Weights of a small transformer language model: 235M tokens.
MLP neurons of a small language model. Each row is named by its layer, matrix (up: input weights) and neuron, and shows model dimensions 32-159. Each number is 128 + 24 x the weight over its row's rms, rounded and kept within 0 to 255. Numbers have three digits each.
After each neuron's rows, "fires after" lists the tokens most often just before its 100 highest values on Wikipedia text that the model never trained on. A number after a token or word is its count.

L7.up869:149114104150159080118102133117166155149099157149077094112084104119188137146132105135122126135114140171096138118123175130097115089130125116136165110158099116151137124125063152124147128145149179149153133113163109124127108151128068059136146132151098096155117099132133106149117128132111141128111100137105114160108095134143152145109095124154159108165124129101126135097108140110112099159126
fires after: " c" 59, "c" 12, "ur" 6, "C" 5, "g" 4, "ult" 4

L4.up231:135142080140105167125128191128140111119166112156163148120141119124177133129132139128121160127118129156140116131127145146102115137127163131189120114161146129116136189087122114102138139181144158124115124120108143153145135144159125126104132132080114177135172164117103114117115138143127127141156081160146135096160128165164143135140160141126100117149151117152144061140141123127114133154113
fires after: "." 66, " m" 10, " " 6, "8" 4

L8.up32:168142155154136152086099123170171125145120143105149136098124180162144158122127121079105125123177100171130142107124176085082117150167121119117105136122126123158122156119141117128135106138135102088101113125142110143111086125152120092167118128115082179075161164177118141110125108121125095122098122129147143098129128087100104122143136121168143153110134125112151098119134132134079134131140
fires after: " M" 15, "h" 14, " H" 10, "u" 8, "a" 8, " Al" 7

L8.up639:132158152111099123134122149087129158163147130136135102110148170119134074145129110128136141125103174170093115121092109136138149149185152149116158063122162146146154153124160139113168140154116153141124119119096113139114114107123129112118150162137130103128112156138162118133146131136111080133169091114136133102142120092148092102142099131120117118141131064119120059118130127161109160184139
fires after: " f" 37, "f" 18, "ra" 9, " F" 7, "am" 5

L6.up936:099140147121156119124110174163141116136099124158142123128140142184140112145122108087096138128177093137136140114115099134135144151175119107106143095125097112122153133124142106093127127124170105151105123138105168135123134105152124113173177117133168142150152118122169146143114146126120126149156106138131114126158086123122136119176114198085151128097138129162145122132086175141161118135106
fires after: " h" 35, " H" 17, "H" 11, "h" 5

L4.up188:130141117127148131132137164188093174149147139123084104126155128164133123133133116094094091104130172149120124168137137166136116139140144113115140128190156136103135166105122116101127091146130101131108104131092131085116117166108120122162131139153151098101090123159170111143122113139087136199144070170120107106162135124115123131188089156128153129140125147129160120109142141143121116139113
fires after: "ill" 27, " W" 11, " St" 9, "k" 9, "or" 6, "ad" 5

L4.up705:147124115138116134166126195100125146147169136124102080127149154126127090178132116121140126117100123137107110133108136121131125106135103119152116099141167094110117190102128132124102126149123145061062112112154134145148142121139136140147125106099103132123140172174124102140112106094122091157127154110129110133082132133156153138143137171113145149138146112131136135136145147128093148129137
fires after: " \"" 27, " (" 18, "-" 12, "–" 7, "'" 6

L6.up675:176158148102124118144113134117148188155089155169150119150158097120107087156132134103108107129117126135118131116124162152152125093156146173123147094126125114142122119116118117109133107144133168114125113146125106164091080096154142158105126133088125104149107187139135112152099125149129104172109133149122078141122177077130123124131079161086116131140110095124139101106127113141092166128139
fires after: " F" 37, " f" 16, "eb" 6, "ig" 4, "is" 4, "ran" 4

L6.up498:120163140128178146120122112130129133186132127135120148079174116126133116134132097102138111148107143165111143127087122121143139161152147107145126089164172061092123170091108113095118109143178117160130148107150108174077108142137122116137150111115116116132163171104128086154125140134102147150111170101095154138138157140180153114181128110137132125124184122137103129127130154125135138141131
fires after: ".\n\n" 41, "\n\n" 33, " |\n\n" 17, "==\n" 5

L8.up684:130120162113119142108136118124135129127128117158156145107145091154112127129168154111151122141153164134113170089122109136124106126164145124158120106181131119097142130116096141077171085153150149161117110087120096185086104132135110151149153148110090148113155130140162115133120140134155124138092157107071122106094137100151139144160104119152100148126182090088133124138136156112130138139151
fires after: ".\n\n" 65, "ubl" 10, "\n\n" 6, "in" 5, "end" 5

L7.up866:126133134152107091173125155132191103147109134140143124112108132147163109118133124131097162116133129157131140129138132136109094126155094119167141110127137120150125181142124088112103091126149188159136114156132127136101142174182149155150141113098123130138179158161159107128138124139133181133104104117097130123156115165187184090129131135092124096145106105082105104127106143146113106134140
fires after: " re" 21, "ce" 17, " comp" 10, " l" 9, " cl" 6, "pp" 6

L8.up615:118153126114137132138126151121121120106117154171123142133171136129123139083165121102122134104119156111118124140164135087146170147127128134136101119112132112113099130096124144120177154172169102081101139095128111115125102166158163133112173142140096113137160171145109138163086129171121121140119162136103161111117135130126131111133163102136114117075106118126141102101137176134134146149090
fires after: " s" 24, "s" 23, " S" 21, " as" 8, "S" 7, " D" 6

L8.up137:147157132158175137182104138128105147131163130167113124112112166138119155109126139115124147110102113145080151086159131110138160134121123152143148100150114113099149103110135143137119097142148180116159129130155078166096118123071158073113138093105116149141100153144104135100115120124129143126163124133123162120129086144111141127157117147131083154133145129069105095161109136136134099182076
fires after: " a" 18, " (" 11, " in" 8, " was" 6, "ion" 5, " con" 5

L6.up790:147151135140124101140122109148159140152129138121172109133139112140117097114142121127101094141137126148111150144110153125122114102106156151143129107140137116123153153191159094136139141112145156161143119138140116101089148152157113104109137126124138146102123146205138120133108113102144145162118076115124188129098120127116125113126164106109148127149127096100112117110099128165101061101084
fires after: " (" 13, " comp" 12, " con" 12, " re" 9, " rec" 6, " " 6

L7.up278:168136096166089096149115085136132191140115177169148130095117142127128151140117132101072110155159104158139119154097171133095097099152124144117119130154151133147119165117144114125110167157132116090093117104130119137105095143117122092147126170146139142098113106158151139154111103185135081143131140160125101128116127109157109116175133124137111155127130094173146131113087152115088123151078
fires after: " Al" 25, "l" 9, " M" 8, " W" 8, " H" 6

L7.up687:161143122138129131107148187153108152116110129127086105071127103171162106124122157132067143135155190121167173082120133167145131129121163109143101094156111136127127156102127132100141120122098087069134127140150125154116130098114110143195129108183164115112114149120144131131103108120117137136124123148118149103184097130103130090097108166120117170107145111128180109110105137140146124127089
fires after: "ad" 18, "k" 16, "a" 9, "o" 8, "ok" 6, "ak" 5

L4.up172:153148153149133166153122097135131148164097171123161131139147138173146165108124118111128132099152142137123136173111172103143152153125151134120096152152131096142135160134144107126121115148144106150106115112114129146089135138110096140113175115118123151054110120113134144132117124134124134130159086142135114093108097097123119152175137136181146122137116138112150138073126132149138140110108
fires after: " M" 14, " L" 14, " Ch" 8, " E" 5, " H" 5, " R" 4

L7.up384:141136142108122146184100124159119118145126160160138129101109105110171102130112125145138114124144156130093139151118163125111138136128121117121128140113107153114150124127121191105142138131134166154128123115116114080155115166142142140147106154161160156092166091107143130131120139158154152158140130139104098109138119138132154118152184138142150127105127125170117118126092136143125157148113
fires after: "p" 23, "m" 18, "er" 9, "om" 9, " s" 6

L8.up46:129117156136121117154109135114154120081119138178115111120171117120089134124152096135115157068122151151128170146136104089116124137113120138175162151117155072106131121115132129145134137122171143109139109101171121124109130175178151095128160094113096154120172189164162138115109085141072133143147166135105122154132151144126167102144129130139080095101107156127116123127105145101150106137086
fires after: " as" 38, " s" 16, " re" 7, " is" 7

L8.up869:151161111155127139165113162129112157094122132089132160118142150132144160104106165085127116101135180123151139115128112081128137162125141141149080121147142134150141153116124156101107152132133126117136130138133105136156100067106139102155100157156125126119127114121129129132111096142123111121137138147128136064168112117131124099135118161136106182097159113146186124120135114129117204114116
fires after: "ad" 21, "an" 20, "am" 9, "k" 8, "ar" 7, " an" 6

L4.up142:126148162123147118118108144162119121086135113122074141119132146145149162132132101126132130120153144165123135128114116122102140128161126149159108143150154128121144128134088167097138162154127134126067145120134119120102148198112058120164153129112119098082154104121168118080118130109155187144112187164098105110113086128124119112126120178152132107108167103124099134108108179113133130122073
fires after: "r" 23, "p" 17, "t" 13, "ep" 6, " cont" 4

L8.up670:150123105188089112191115113111147128159138151167121102105149115132081124153148114109121125138148105152113218181092138113091143097141158117143142122148116106117105135113130142131119149114129134097127115117159131138133089185150138122118113143092068134147114171139152121127116110120112153187145090133128158150171129093163102129127156116148117121173148121144142100144115148124099123151116
fires after: " D" 20, " dis" 16, "u" 16, " re" 11, " d" 10, "v" 7

L8.up255:125119140150131097138104152161108114140089129154132149110132170178156111158125118106096145130197104136114130153081138136149145113152155104135123107132130117123152143146081168105151143113131156156137115141171132164147138112143101102097137166137130110165106154144125156173127132160150165136125105130143138110109093125121115073155063182143151128115140120121124099146080145141076168139080
fires after: " h" 26, " e" 14, " H" 13, " the" 11, " her" 7, " his" 7

L8.up682:110144147113167148170109162171154117083142163169121078153116124191131138109134132138096151072156131119102150134092123129119108148121150105127128147118145088102174163110128146110129167159178153135136104130130147105106160113172097101150184125126137138154128146109176150130094135143121133123141149158117072099121131098154148093160100163151124157123106137136118150134091109149121138116089
fires after: " H" 19, " d" 15, " D" 15, " o" 12, " h" 6, "h" 5

L8.up981:157146121113124154109111118148109137117157127165143130123171125124154104122142110095112150113125091167085166097103158082152124097150148146114171121138108130104177101118129134105150115148180164168147125106108114113158154185125148104124157135105109148171125107135112127134118141108090145173125091113094146088076117141091130133154151112142088113119144088150146119128110140114099137169114
fires after: " in" 27, " con" 22, " In" 17, "uring" 5, "ong" 5

L7.up774:156131116127075138177126125147162117128125132146141074120143122119116084150157131096081109127160131128120105120094122099127120130126151082136112092188140132157119183093110117085126097151134122088136134173113128135153158145157165136105182110138092141107151156134128119106118134121134125162108089181116130123096171102187158123122170136162126143112134102099118130112125162119143138120102
fires after: "," 70, "." 9

L6.up849:122121087105136113175119132162162102128149125168139112120165152121199134141137120124117098136138127169150106131131134096133114149135151105137107152134147071102113168107121084127115084154154143110146121181099129149136158155189125093083136060085133121136173136109108141143127108134100114194108144162102127161100163139152154117140130124124135113122153155095138117121150166118134142149098
fires after: "," 62, " whe" 25, ":" 4

L6.up301:130111111121182106109081134129138184112096097134090113127118158157160127106132112105106133119123143180126126115135160136141108143133126122160119116132125099106120150160133113117151152102178162162159129104151096172119122166086164120132110121132123096141126122138150091106123104114150160135144115189139166161090133148137132108110148154172146112153121132143159067060117136129132117126147
fires after: " in" 41, " c" 18, " cont" 9, " app" 9, "c" 8, "t" 5

L8.up761:124139108150127134144068123145126125107115111150102131100132179136131115077137150106112157139112111160102131104130120147137146109110111199165137143091148099112098135108153171144136174131133176132159125138164133127118131119135114122105126113153123090179140125120145120114135100123157130132149124132094142140077147116159134109125135118152121104161137137124121149118105144130135095139120
fires after: " " 40, " in" 14, " a" 10, "c" 9, "v" 8, " t" 4

L6.up779:111126130112137125123128139155129146133128139100122118133144172118147113127128107136077143112147085139135132108084121147128086124149148095128130116166099126138146146158116169091110116114196080142131130131114104136163163106102126110110139159120117125202149107120134182092119135120126095134184077134119097101145120074124128113149103150129144162105123079165169125095135130145090195139122
fires after: " H" 24, " h" 17, "a" 13, "h" 9, "an" 4

L6.up505:121158115126150137154143140147112163146141146171137139124144139127143114124168129090112180117090114135087123154144126129139099137122140133136116128168155074117133148111143129133115105134138125104092077104121108120089155166174137133174151122104119141151142177150117092082110129115097126185108120132126087087124103147169147114131129121100120068123169129151126104115146153140112108123118
fires after: " " 44, "|" 14, " (" 9, " \"" 8, "\n" 4

L7.up748:125128120145081111170108132134137133111152120143107146138161095103118120105111130122068154141131125134148181143109108087134153100138141156114140119176106091136128168083131114114143123155152159086115138134157118107123126166165144120162131116139122134114170176128122155118114102131123142162174145125119167156081094136120129101129142109135148148115111067153135113141120119115138100111072
fires after: " n" 33, " d" 10, " re" 5, " R" 5, "ot" 4, " de" 4

L8.up360:114123117133125120143127136142111147098094141166108100098095154071128131149151133143114128130150177175133114108136134117160087166133123126128162127167130152162101120144098127119143099117152155147127117159142081136101115159120161101138111112156081064147091107171146127120144111104141177115146100164134137160098131100106119119130132092144141146135111138129147105114144120144121152171134
fires after: " c" 14, "t" 10, " cl" 10, " st" 7, "p" 6, "lect" 6

L6.up682:107126157148146127152121154107100161136161129099145139112176110130140104139130124126128113144107135167130115155085141124145110137177106162159171135155129091118126155131101121106147083139125125112133110133138115113133129203161114125165130092129127085081171177115150140136110112181070155166137168153132104126099103103136111122137114144131108112129123120123094123139112179122149105112082
fires after: " re" 12, " R" 11, "t" 9, "res" 7, " n" 6, "v" 6

L6.up866:109142106153098149155105160169129135120128148170168106135122168118133126121112123109115163134205092152128162109097105132109139119146096160108115154100117124114166129152161158088144149136149095126110081130145125118125094113156094101177127141170086121157130080131176149170118114129125112166123129080126125146125101091151127110163144170115127130108157130159133128115150136148109129146110
fires after: " h" 42, " H" 22, "ch" 6, "old" 5, "h" 4

L7.up310:110151096129122089108142146112157146125104166144149120121133132121113104081149135107145132103109110150116121150115076159123117153118124147151168103169161132125113139147103143132136120142165108128118124089144093164127163162155129121164169123074056075132135188122110066123125117122124167145154154138157127135180152115135155120146098126113101118146130142159119100126148133119142134144135
fires after: "." 24, ".\n" 17, "|" 13, "%" 10, " |\n" 9, "\n" 7

L7.up142:099140123168135096088111147145113123133134158190110096130130108169152138129138092130113098122146124177073111125102115130095090115180124138144187151134136085094119147107129142113124161169141141127109110155092084132125135163129122128136139100130109094107163086098199112151122095121127116162127134172079102134118120106146108138140145113129151127109104131081141135082105174114113135091113
fires after: " cont" 20, "t" 18, "r" 16, "p" 6, " re" 5

L6.up256:128102088173090152150132149136171116123133134140142123106151110120142143150148124105134150136166141149119128100119137131144127143134150087137102108160168133157163174091099099098136091162122150074086105171115133148112115143155173101133152089140121112135113142142107104130123126128128119168110101118137112136122108142172177117131127148115115140126162122112134121141102172126134106158145
fires after: "." 63, "," 30